From a checkpoint of a small transformer trained on Wikipedia: untied embeddings.
MLP neurons of a small language model. Each row is named by its layer, matrix (gate and up: input weights; down: output weights) and neuron, and shows model dimensions 80-175. Each number is 128 + 24 x the weight over its row's rms, rounded and kept within 0 to 255. Numbers have three digits each. A neuron's up and down rows have the sign that makes its largest values positive.
After each neuron's rows, "fires before" lists the tokens most often just after its 100 highest values on Wikipedia text that the model never trained on; "fires on" lists the tokens most often at its 100 highest values on Wikipedia text that the model never trained on.

L4.gate150:085133118083114162117124133119092153088134126113119130140156135170156138108158090136136169072128122114163151128132120109117146168114151135120129091118176129127113141104138125153111127107150137099147141201125166110142141173125106116153141141131111129152153125138117113147151157169125075080
L4.up150:172139052148130088109093101153197150143098097164116150105116121108151161117090115140075159150146176104108098120096107143127125133066155144132110141121103136152138141120149143104127154154129169165112139145152122146114142137107130134076122124150136129103176122091109126101109124109168114131
L4.down150:137136100143141122156169126113128127120093174157122109126104148129121115118181160068101106140114094138124128120112102118110158164105119133108128078121140096107141122112081145136175129123135107172113098139110116124149135125159123139176149131105132102131150135142152101165072152163153118145
fires before: " ", " he", " the"
fires on: ","

L11.gate326:130137134125199118104117187098136136109143148117113151138178149144150109106165129110135127117091145141115163130123147107126077129139156097147135110121148161108122175103123132133193130080146125123126146114096107153124103145123097143150138139162103146095123119111136090123104109122182128124
L11.up326:109108124120156146118129129143145133116148125096117133127155168153140141138111121182156149093120117182146148139126131117106130140180143082129159108131167156124107105104139150130148116134144142118143193167141089191136103130163095148122115091113138123124102129144117097129127102126098138174
L11.down326:118117135141148169090133130118109132080169150146138152154147111156150099142148154129140110070114138136117119114123138109154151138127080139138153158096113195148130121190125129134152181087138112154060161152147132145118090144141078124128142108110120123136134111163116097130131134133132130111
fires before: "|", "|---|---|"
fires on: "\n"

L5.gate213:122129122141125102134099154094128112136111160102131149094120119122133088126125135145109121142123117106138091146155162149149142144142139081140108128134153148103157096146157106118083104120159184136156165131136082128140140092097091096108116137106132149117155176176131108136107140147165143127
L5.up213:146180144102122103109105075088117109121124103143123097110110122119121143132092135095128150114051133096110168132118116120151089119132116152151127140134120107177071087112134121136139161109137116156133154123168093148179139161151091159129124132091115167155141084121126132122102127096133111121
L5.down213:149142145175149107119112138125141096132146158143154134117136108138127125136138146126136123132173121130098163127170141149110119141140135100106162118124132086136136108104122134144095147092128133127114150114115087122071123127116111076154103097125161129126112119092151122071122164132163138141
fires before: "\n"
fires on: "===", " ===", "====", "on"

L3.gate1:128109127073143090136127147132142157109113114156118114165158150124157157150106152117120132108134112147144091149122087145123161148099164123134128123154055130110129086130142141134111142111143127105131161123101113140134105141150121139079125139120084139105167145151088092107096149131102129186
L3.up1:100135143191123143137133128120095126129118142111139153138149123111147112108153134130122189121091110148135124160141102127104133126100145168134131070122152142175139099134149154070120094091109111126161100071087131139152151104119123118156116177139128130177120122131110104136107120129177141122
L3.down1:141150125146101160157117159139111154122113168116128124130114147113152094111153125149149158114115117125144102148143115146132158132105117132132114119133141120138141087130123153096027089091107135155220134120121153137129123123118086140147110141112159157160149123154104030145049128167150102154
fires before: "\n"
fires on: " ==", "==", " ==="

L5.gate63:109116126138125127110133174142158129119113135102117144134122095146133100129111130140126138131119127142134117158142158100146103159140126160111136107117108120102085089072116127151121115123115116128138162102112113142175132173168174140119124135131099141156095132150120127142134164094152145148
L5.up63:132165102107121110118112144090155132110111105106115112157123127153134133093117108135136151199121167116118119146126118116131143134154128104128129142114150104121125159161163115114112120128132149141106160102176106157098104171138122139135144158123120137172145080137068139149128156135149133138
L5.down63:138209125122118118122150139071131112138109118099140108138168128100135125164112125128123138127072205154185104098151138113098128137146126091118139175126127146122139131152160132123105116082107163129124144133120123121101112131107107139153106094116116129123114082137134174195149128135125118139
fires before: "\n"
fires on: "==", "\n"

L5.gate49:148106099144122118143146120174148138121128115116113124070135160136163144123152125121161126097166181154145113166151141139174110141128168111166106148097082147130094143113115096100088177150138167156156136156100134131109093096132147145146159100128136145104118112135110122119152164139113090123
L5.up49:164126169134112134137114145171150094146130153110146167086143124104117175081194076077126103125111129131124093118128139081160100135109102157139130137149130112151120087117122131122148164140158128068126136116118115105100093135122131120113128125153157129150166146139153119131134111119122148143
L5.down49:150126143104129109132129103142089117148123127119130098153118178144134177127145077135090128114142147116086102156082143121169119148108119155111133133084112150163105153107086100113119123079108131098125157109119157111100115133148130132091093111131098082115122143144092101127145169113129136135
fires before: " ", "9", " to", " |"
fires on: " June", "1", " July", " September", " May", " August"

L11.gate238:112113139134114071143072131133147147126136123179109155115147156156131115135110143145127104125102118171122107129173119152111160157127111124129159152115116170133120139131099136112181112118149135117104147155134118144116114142134110136099114154159132152135190170142108099124146148100145096084
L11.up238:173150128153108133121116128159110126130144126130146153160098162124103115137159091111098101114096154146142133128076125172075139108177100134086179114160145151163164146118120151109129082107121113132153140103166118150160120142156087108125127118103195130150154136152144130157138142121115152150
L11.down238:138148130096058174092150158143156166156157081158144136152088134135117106109154132155067127108094143093176124121078098126130126092110104116068141099127119124114149161124131119151143126135138104105152115135097099115098113114136090122122137144102143104099065129126146119149145127121120120174
fires before: "9", "8", "7", "th", "6"
fires on: "1", "9"

L6.gate124:139125156183160144138110129136148142136110096132103139139131113183117167119141117136104109115105072161137146129106075117116120134120128119128090153144148133127093139117080091115139105110167099103107119124140134142106131149109160136133149148131146119095112133157160139135156128135088108083
L6.up124:133119094166089142140142127133110171152093124141161119202119094144103093105116127133081144100123096157109132129128157163093160117067102133121142111143126126122109188122128102127130139099112125133170105119133140113105121130103096124171114152134113110138107136108136135136136164160109165112
L6.down124:105138105143158158138159102135125110104131157116146097147125118116156086126135132112149146123155153123108143148156131088131107140116105119134122134141177152099162116144160132137105123113089157125054132104089123142156153104104098148107158091148079109145151100123106151171152155145167168118
fires before: " |", "″", "′", ".", "9", ","
fires on: "9", "7", "8", "6"

L3.gate40:128165135094204127150141125135083147150114126115098094161138119092130117136116142107126147102122144153106089156114108146095135109110132150113099107131133119145149133121199101113156157125129161114142167135160141115066115137090137123120126147165124138146111149116107148140109136085159113156
L3.up40:136107132126093099128123104154164141120135166064130091079115117140163141110137134149138164135110095145145082114140134141139118124099157136125118088138135158142147091168138129065109111076151099145153149109116082117148105168113142115151164118119099135152100167179168132127126146130138150104
L3.down40:139138099140078127160137136110128156088122120097130104128128135143135130137158119114111156099128141111113117143124109136138103143131110112127109130179128159141147097113126161059053102035112110180150151115091127140181107207107142144123093109087095127129124129186140118087140142150113107138
fires before: "\n"
fires on: " ==", " ==="

L8.gate353:091144121152112083143068127156146072169090179113152078135100117150126138156059113149078086130121116133121151094147155119135168149142159142128122093118135102111132155127152117153159124124114134107113103142088069060109103105152101157117135135134149173131125130157142112135101116152106096121
L8.up353:142146106136121153123120175119087141162117138108125134113076121165067169134084131122098101128113149131121120084152155163105133131158126140124102119105130098095126150096134117156121132171101142154146101117127148094091150121121129125147136157152092106094116114125141160140145114164113137113
L8.down353:146124120140095125136167092104093111086090087120097095112148152059119101083124132123154089119186088137119098153099159155144128179149108121110172117141144151066154139147163124120141164117114143144167126145130120173169147141109153128140129127131121134130092111105132142147115146160137142139
fires before: " |", ":", "'", "–"
fires on: "9", "il", "n", "on", ")", "3"

L5.gate376:085111135091116134164120122110133157104156164158097110109134163188152153161110126143105120146111166122089100146138154141126137111110147201143116101160114147085167122110139146103124165128138134101144137156096129134096108162083113135144119127159088120155153145118105110106127115114148133128
L5.up376:132111114094161144138144107097081115124155159092112182134125151146090070132134172144150078103177147105110093096108134145099145119097127128128143106134112079156134115151155156113159139087110163120123188102161107128135113105140121129141134124073140084130150132116154144135115109154135106152
L5.down376:154147163168171104124104162102101132100140096127158117140114141109131121116162124132114152120132081105080154157126078115121120110133094120162107144142100136142111134111091116136117123099116133152224151112129132111130129134143115152099100140101137122137122107149150198107123104114109107106
fires before: "\n"
fires on: "==", " ==", ".\"", "\"."

L10.gate372:148140088105124102128142152120150123110103151150091143072115129139174115166161097132118129115166139144130146159128097160090110103130161138139127113140093125055095149153156127116137120133130126122148119129115150155098101108108154108169150111130147164162193148145119101120120109149119150140
L10.up372:102132147132133105119115152124112091143155146141137118130128121119129143081110121110123128117146135159116158089099132103091089138118127092135083154114092125112131100099116127120118115127173135087151098152142126135146134155088089103150131126186149136119180118091145110144106129116115139110
L10.down372:146162128159169156110126125145095138107110124074130101090117138084127114131139096118134133172156119094155144112134106114116181117109131143158139113110115131117131143108161103113158137127105129098065130119147097179101131112136163080143114128109122116097112174150142125112148087105166142125
fires before: "1", ")", "2", " –", " "
fires on: " ", "-", " m"

L4.gate489:122145115117142158118112106122096102122123122099134091173138071131114173073193112129077140080087161095093133134127137142126120126142116135120131139114153134149124112102186142136113111116091148141152143107111148128119136163079158191111084132137106143139106107130099110082144111138100130173
L4.up489:127114119118119113141147149157122159153105155091127113115116136107144134105126092155149170123087119115091148104119069112146123127134142143129089103131119084105160152177129166103126176091109119143117149111190099131116117151147105129126150126129101140157137149146131173128115143103161150141
L4.down489:090123142141185101148140125105130156129117151109155123142109112124133123128171154173139131085132112147109138100150123127148149080136169162169129150109132107111134129129140129123155152092129091141041161145111144112128133168119112128096125153130119133151114172175122068110109101126130143130
fires before: "\n", ":"
fires on: " ==", " Released", " Country"

L10.gate134:133122106132159038098097147124146130031130144144143156112116127111108114083129128102120148100133107132125136136098156160140115103120117103149117137147097151105155083123148098115163094131132128133131120136159089158121154154125119138136123164152149155107137121162107120099128132106134113142
L10.up134:105155157101122104120106129172099149138120169099134127165107117126132146136130125180124065144142123084119120117134138108140153090129098093127124119132141116076113104095109139086152136117162156131147132141122117122145126137159100105136136089166147132135144148132128140152139168140113124114
L10.down134:123154107128184142132134086119131092092147123129111092139162110107164147134151118126143147162121117120152140100128141179128133135109158126107133153126137192111174160096140157107121100131134134128096131120138081143168109128178114121148098112157115131119165132142116104123127094120115153098
fires before: "1"
fires on: " ", "–", "1"

L10.gate136:129128134130154132161160121103129161137123117094122167136116125112161132099095130069093170104135128128130119156110135133147161139153188144133101142120118156094133114115131106097148094097128101157095108111124114188115117137134137138085124124111153128137146070141138119125116108120118141149
L10.up136:143088128132101120149162138152169127108133157110189129108141120103122143122096126144152142130116132147165146167110118155119102142094154102155096106124133164165124080123102134110141149114165115134141156109173142155150097152113120101142142161152118124141105096139129117119151136143110132124
L10.down136:122114106106114140133141081172143163136122123080109111120103146155109136132149113143139122107105140173084127148113143138128125133126116167118093144166120145144122091141156146126069126103116070129101139139187141103097133111117130104142133140113170101117069100101124136120105106115110140167
fires before: "\n", " by", " the", ":"
fires on: " =", " as", " of", "ed", "s"

L11.gate298:114115141125157091172113146137125136131088147142120148122122095137114144112123146140093165114145144166137144163131112116128172112151119135156105145122135132137087148141124176130148126123149121143135075135073143120130058147197126118153133132140153093128144123150164148085155094127105136115
L11.up298:074110127119143140104099179160109175137140140139131079092170135146117120165103127096114160108138202157113167108144135129094136091126123154165132171112103119123116140100117104164106198123152099126154091117114159150132145103135137165165127130157069128148172104167141141102122093126100143136
L11.down298:151158109143127128130107168110149108128126107124137147124097140115120156159114133096147156118162151053150054194119124143171113119110100102136098101144141098146140112105086100148118122135134158161169132124151089144130113081133105139138157100142132161153125114134150141085131183145146136130
fires before: "s", "re", "de", "f"
fires on: "'", "hi", "li", "l"

L8.gate507:094092109137177106137112141162194182114137064108107181133128159165137120104141094103142155140148149144123082147097097174137149138110168115131123091142122150121108099161112124132119152095135149113105085123123117078134120142135130119140094133145165165173136114136163097112092151142147092102
L8.up507:161145114115126084160103156172176152132107129096117149126177132104132145120084168144154151140089139113151142119078139123123166134144128127106117086161117146131127175107171156132128114116095147123127150129142155143108123147070125099153112118149139113107154103107162137128118155118145135130
L8.down507:124125141152106128116104139090129168138127150079127112131146088169120107106120103144138147151103113098158142135118102123123109139153088104156126134153158122118097136166134153138110160120095172118144098155153113117143118106117118141136175158115163168136104150133193129133129172101142129160
fires before: "5", "7", "6", "\n", "ke"
fires on: "9", " =", "1", " A", "2", "–"

L6.gate332:088173130120119143116114098132137149117158133138118125129141137166113113135112133184082136151148137133112140109086089102165134141136177152136154114125096184102124146101169123145146123147134109093134097189114114158144136137174172111155122130165119115114115145126135121105113128136132116101
L6.up332:146135149093116115118107140149127135110132110121145118137174113128131122111146137164174100144166139105116116133124083150101157109139112139099135120125125153125102116140104119131154134156187193130164136132147107131123094108132149093147116162150126189125157125132123108161136170118070122086
L6.down332:147150127155136108149128111163147133110129100152148156128113153114138139110089172132137158130151139107166099156127141154114112154142168115108117143099071143146154175084143116103147120147085145104141170082108131154138122146134136094141079165086168129145134125150132103128111098156150079141
fires before: "7", "8", "9", "s", "ch", "pp"
fires on: "9", "1", "0"

L10.gate438:136132080120153161145144137132111154090105144128103135161139146118094093164182101132134113092158123125141142098139128142112136148119114144110128114139119092170138092088121108095095122090081156111138134106131081140143132115107115106098127139111130091179112123141112125138106170155137122137
L10.up438:184155156149116124120114118157105130147174100070133159119135158164122090102149135096132135105104149137153117127106108143121132139213136179118178099140120120146134134111139120170122100156118160149123098089108120147152129153150157116165145151142135102161116162108160132145146126143105124117
L10.down438:088118087093105147120133095127093148140101136150132122105127092140158124141112099133138101122116160121096131125142130120158121114106207160137110124140139156145100112120100109097123120120160150193109159136127142105099129142122054150127094131088101123149107114104129101106114133109124109124
fires before: ",", ".", " as"
fires on: "5", "9", "7", "4", "8", "1"

L6.gate16:141115088137150166140124121137155123127162089062129107156138133143140074157167107120132120158118075143142127132111165109123122136111135144135140173139145169062112094146189131120142155094152136139131147139108143111158147136136154158121172143141124127157124120138125106113158138172146127089
L6.up16:180101116088098151112136130151148096084123120079143129141122132114088112152134128119137101121131131122126161155103137068107123139125137128107126175124117127114121110090188116145106141132149125149105141144133140133123130140134136156121109153164134142098100073128114123124162147171114105112
L6.down16:100160163163101104090160112127124140161156141123108081104106112115103087117138106131106134068101121132159095159119115117127135119154134157140128187092150091095110139150112111139114082154100115125168153144139137120109159152179120118156123111111113135088119133125120115152140144140125130113
fires before: "s"
fires on: "'", "ga", "te"

L5.gate234:136120132173158144166109112114122144137140152134135151109131126149143164102138126162095127135145131104107080149100120089107147128127172129156122061142117138163098102120147112088134137103128083132163169125104142131176110165106156084126095156131142117148156148115115132102131174096119066096
L5.up234:185122117148165148168138110131147158148144144137107137115135141146137113142162115124123138133115133135118095151167127101126156139054143181157116127106132188140123113147142132086129160104165130130134157157089152125141123161134142086126156102146162125162147163086125121131162164162127123066
L5.down234:104148163159154143136127083134116138111133135111143126132110122146154164131142109142129145126136136094115104109099095132088129109132163123135131121137126124114118107127139170133126199108096132134255166123146084134126129143144118132108079133112131107144139136125102148118110134152114076131
fires before: "\n"
fires on: " ==", "=="

L10.gate102:107102118115124101145140142143146104151152162133129094122149058176120153161119137136095122131133107144122134127137156081183140157111097109129140130131190097118126068135124112133125155147106163116146158173112126103113126105086136130092150107143116138122149119104113111124111094127119159067
L10.up102:045141136107109142078103122132171117165125135162159128136144140134108152140116121177134069133106136161092137140137147107128163085128092104144081147139135083134135128093121138156096142135106140110133152128094140148142141164142166142120089125104142149111119116112117157141172161096093112161
L10.down102:149156131125246133145123155157070187100114150140104133123089150131141120123148159098130166080137148122107105169083130161129139124150202167143117123109139108119114130109128131132161125122146084116084135093136130122133098145109122098132098120117135133129115147150147099137161166136137131167
fires before: "s"
fires on: "'", "s", " her"

L10.gate121:158139139147101109143125138102156110160114132109119123090142142107127119163155078147112151118124136143166142116110086159121068116124156103078155109137161133042115133089096110107143152110133114113119111147158178123113135124163135135125171136198116168120137131107103131164105157141117114116
L10.up121:132125107118135126173114130164077108142159136118141109113120134096186127137080131142077127095143144128107118138129118132174140170096098139096176117127135153150098112209113100110151139143133141118141113113134113121137110070122139094150103126154109108110118121131164139096136089135150148129
L10.down121:149130144114077135143105143127240103133167133116141124112116134168106138130118099150135103066146126142147132112101113122122102141112192096121145145127109153117142147115110148126099115103139141119131149107112124080151155118093137170166133159096135114193110111154163080101144134139143100096
fires before: " ", ","
fires on: ",", "1"

L6.gate207:124111134093144088130143105178097142076107107166115103129121125135114130096113065107071143064134117102120171109137106126174140124131143151124111106158108116169140130115101128139161130110172129113082125132091115163149135160135126111166108134177182145162127128123122123135144114176151131140
L6.up207:126126152093097150107102139109094124066141130140135161123124161188097156116152102122122096100106160153134123105132109137108156113132150117099142126100132124192134098118113111136130157135113136158089139130132114130122103101100122150147106096136138163105166141122137136174126135135126132162
L6.down207:117094160132143139104101159151152166102122124134125109098099136173119125166130174119136096122109138121127157114116109151132100102162130096131066111129107122163139144134146148139146119188095118117127152129085119134089139130157066135168120071120132161093145125141091172137146137126110129158
fires before: "9"
fires on: "1", "r"

L10.gate251:148161129093147073151119153175106119108145143122100130075118184098120108128148116124103134143155114140109112148126120110098138087107110094108160137126146152144122095138152134105123116101122116083109108141166128108130146123139149095150107150137143100130113124153104162106119164096145097112
L10.up251:148131126150140153121150145183173105164132157115117131099099150107129105138093134117127147168135118131104170079103137101122139179174134131124176141147125152101093145147143132147140125122144136125152129165081131148103118149160127168128111132111069144117097125075200137145137140142123151127
L10.down251:132126092139138166115107164119164139111198127107177075164145099121108104127095123153167119132123113087124107153119144123165112183117145096146141172108148153118092092157070120147152130115104149137188105161117150129124126116161110122123116125113158137118101114128165175143130126169135109163
fires before: "s"
fires on: "'"

L6.gate45:140127119171184099099129173165146132132122134172132153144137116168128148113124145098123118118128102083170152121078093087140141117135154144128141126133140111103112133112119104102160160106092159110126172157164093119080132149167174137121120125154132124153151127106139137140133100108119110111
L6.up45:092150148145146134115157160131107131149148062132123116108121091145127130095095190137088102131165146140147103104141135157087111125145198132137099114118113151180110129114105088100150068145156133105139112151126126127164134131183104141173151128147156112134117130144150100118122128111144097126
L6.down45:114142108143114128089147140141121144115124125115119160135132129115141140140140098119148138135150131078163145123098127095098135148124132127131105118113139128131146134113135100157186117164139154094058173143124104122112111114137150153106072139162160146088137103135142247112109111145110141111
fires before: "8", "9", "5", "7", "3", "0"
fires on: "0", "2", "5", "8", "6"

L11.gate82:142130130105139125162129104154118170123100119097069178114098159144134156143093123112120113143142100144155112144143116143156143103103152133120120110101077093142103135101088115090127083104165104136093090136092115114132121124140119116155146126124115109170132124148119115149121141117093141117
L11.up82:125173132127141110113111130138140135090115113104094108132115168117135171119119138111105107149144108121102134134166158165170127075124135130116136104121111095156115142114111136109141166142111128161109085103157096126062121059124137178159114105131126124134127119150089121109110176114086135159
L11.down82:124096111137096137125148134142089094146061107149089125155118133122144117132147113143163105133135144113122178134100093100138135121141176074090134140142143080181116124114132132154111136136105205181086128108146124121106101137115101165187099109086131112118115108120095131136145187121109147106
fires before: "9"
fires on: "1"

L10.gate128:124153128150185071149143159136130123099111135119108105134116098188149076159109158090163139125155127137136107108158103118075132108112131108157151112160119105127144120132105116082148149128083086116135105126139128139104128128122108169135167105135116145125124102155143118115131153135136104092
L10.up128:110128129142138133094159130140134113111099137105140146097115131120073137125106146114121121165127173143154134130138120126128102138155148130137133139140135144129086177154136098163170114141130135093107113144119129122137102186163102151118135115121135112127154106107101122091107147068113145080
L10.down128:148096123133149145110147092131109127107113165086139138135130121115122131097158137107105103132150179132112158129139110112158104108107136121156118153143125198134085161132102129141135114109135141122062105156101111126102146158116092161110129136112134117127125150102129197127117125100135157148
fires before: "s"
fires on: "'"

L4.gate511:139129140124124149112149137143130115130119142114154108181120113130100176098130066084104161130160142097143151144121135128149145133118141160157115120093137115132092115141154142095122083109140097119129139114128126148165195112121123120138139137151105109104159107104108100111121148104160117165
L4.up511:137133090155153089111090141150118164150149108129136140140149147088139124151105113113118164133113122163160112142154152123094089128103168166123107102124142167145131100149130095119153092133115127139101123127112170130087118140120133146117165148117115138166197121150085148203158128096200132129
L4.down511:118121085132146174152150129143165198163156161147125131164119093114121153131128080096065150158101108150146098163121177133086120115104152140137116097124156165146145113105118110090123111117110105146126082139140163110110152139133129151113118096105131115135141125150131089133166108097151150147
fires before: " by", ":", " to", "==", " vocals"
fires on: "ed", "ing", "Reception"

L6.gate462:134157101100157108109141140110094149119149094121130147116115133115096162116158096100072118144138111106126105168099110109148141116118167164141127126083116131101114114092163134092140135096155103114111111104144147102130135137165128138115141087163124106079139142107129107125100143149054100109
L6.up462:144085151176158097171123171097124152165122151132121132145143106116128131139143126088093144143162104141117117136145114088088129168161132113145149102132130157098159125120131124145131104142136128147087091119161138085130143139142100160121128161096128134112127167143113102077101132121095129088
L6.down462:119148115180052108142104070100147140214146104114159101134080157090126144117132150077115130118163133102134137113136110131106149130097131151177147131104161159106108128156119102105116127125109110133133116137135161115069133147082111102098118140128119142147159139080120107156082181096087130136
fires before: " |", "–", ",", ")", " season", ":"
fires on: "1", "5", "0", "2", "3"

L4.gate402:126093126120139091138089154107120116129118119114166140112147121127137135131138091063103111124141129127141122142148107117142159098065140168129148090150103168111145098158122082119155162135146128120144126143109088132147151152172096097138154100104134116096143168177131125152142139140095136149
L4.up402:150122091133111118126108120152115125182117125108124142124121108119155147147139116146088095123090115102154128151118139163106083142134162142127116160133143155146112106121145164125103126102130112116112129122111143113169109168074170117097119113142154143191121099122125117092119119114141136122
L4.down402:114106147135180131096096122130126106131103130135162150106150114135170117089114142111089141159106113138161123128168106115119170085134180173121119078142130143142107138152138103121236146131165117116102161117155177135127145126111139137162134108136124138137140151135138097130143138155103115141
fires before: "0", "9", "8", "1", "2", "7"
fires on: "9", "2", "0", "8"

L4.gate33:059082181118122096137149113145140122096155096139170167156106142150128158118128155158120089120139155129152102147158156102127105165108130134149127113091141156159128107103115120126139126135114122125147116134101165111117133146094157144122128120114133112118094159090130144101117105118106094066
L4.up33:120068165148082159140157088145086088099092100125156120160133089109118169141169117112090106131154141133129112165121112114126128110183092163142068139126164155142111177110099077112108136135098113132122120147187174108125133123131151122131121102142119103144065139159095133122136133139109129129
L4.down33:138113095109095147150133154142129128088118096118117116129142153134130119140136120138127141126093123126149162127128100117098099103139056137086101155154117173130140160102111162133147093139144153104092125095157119098161121095126090131108132132100105123112093123148123221172153136148144117164
fires before: "0", "6", "7", "1", "9", "5"
fires on: "1", "9", "7", "8", "3", "2"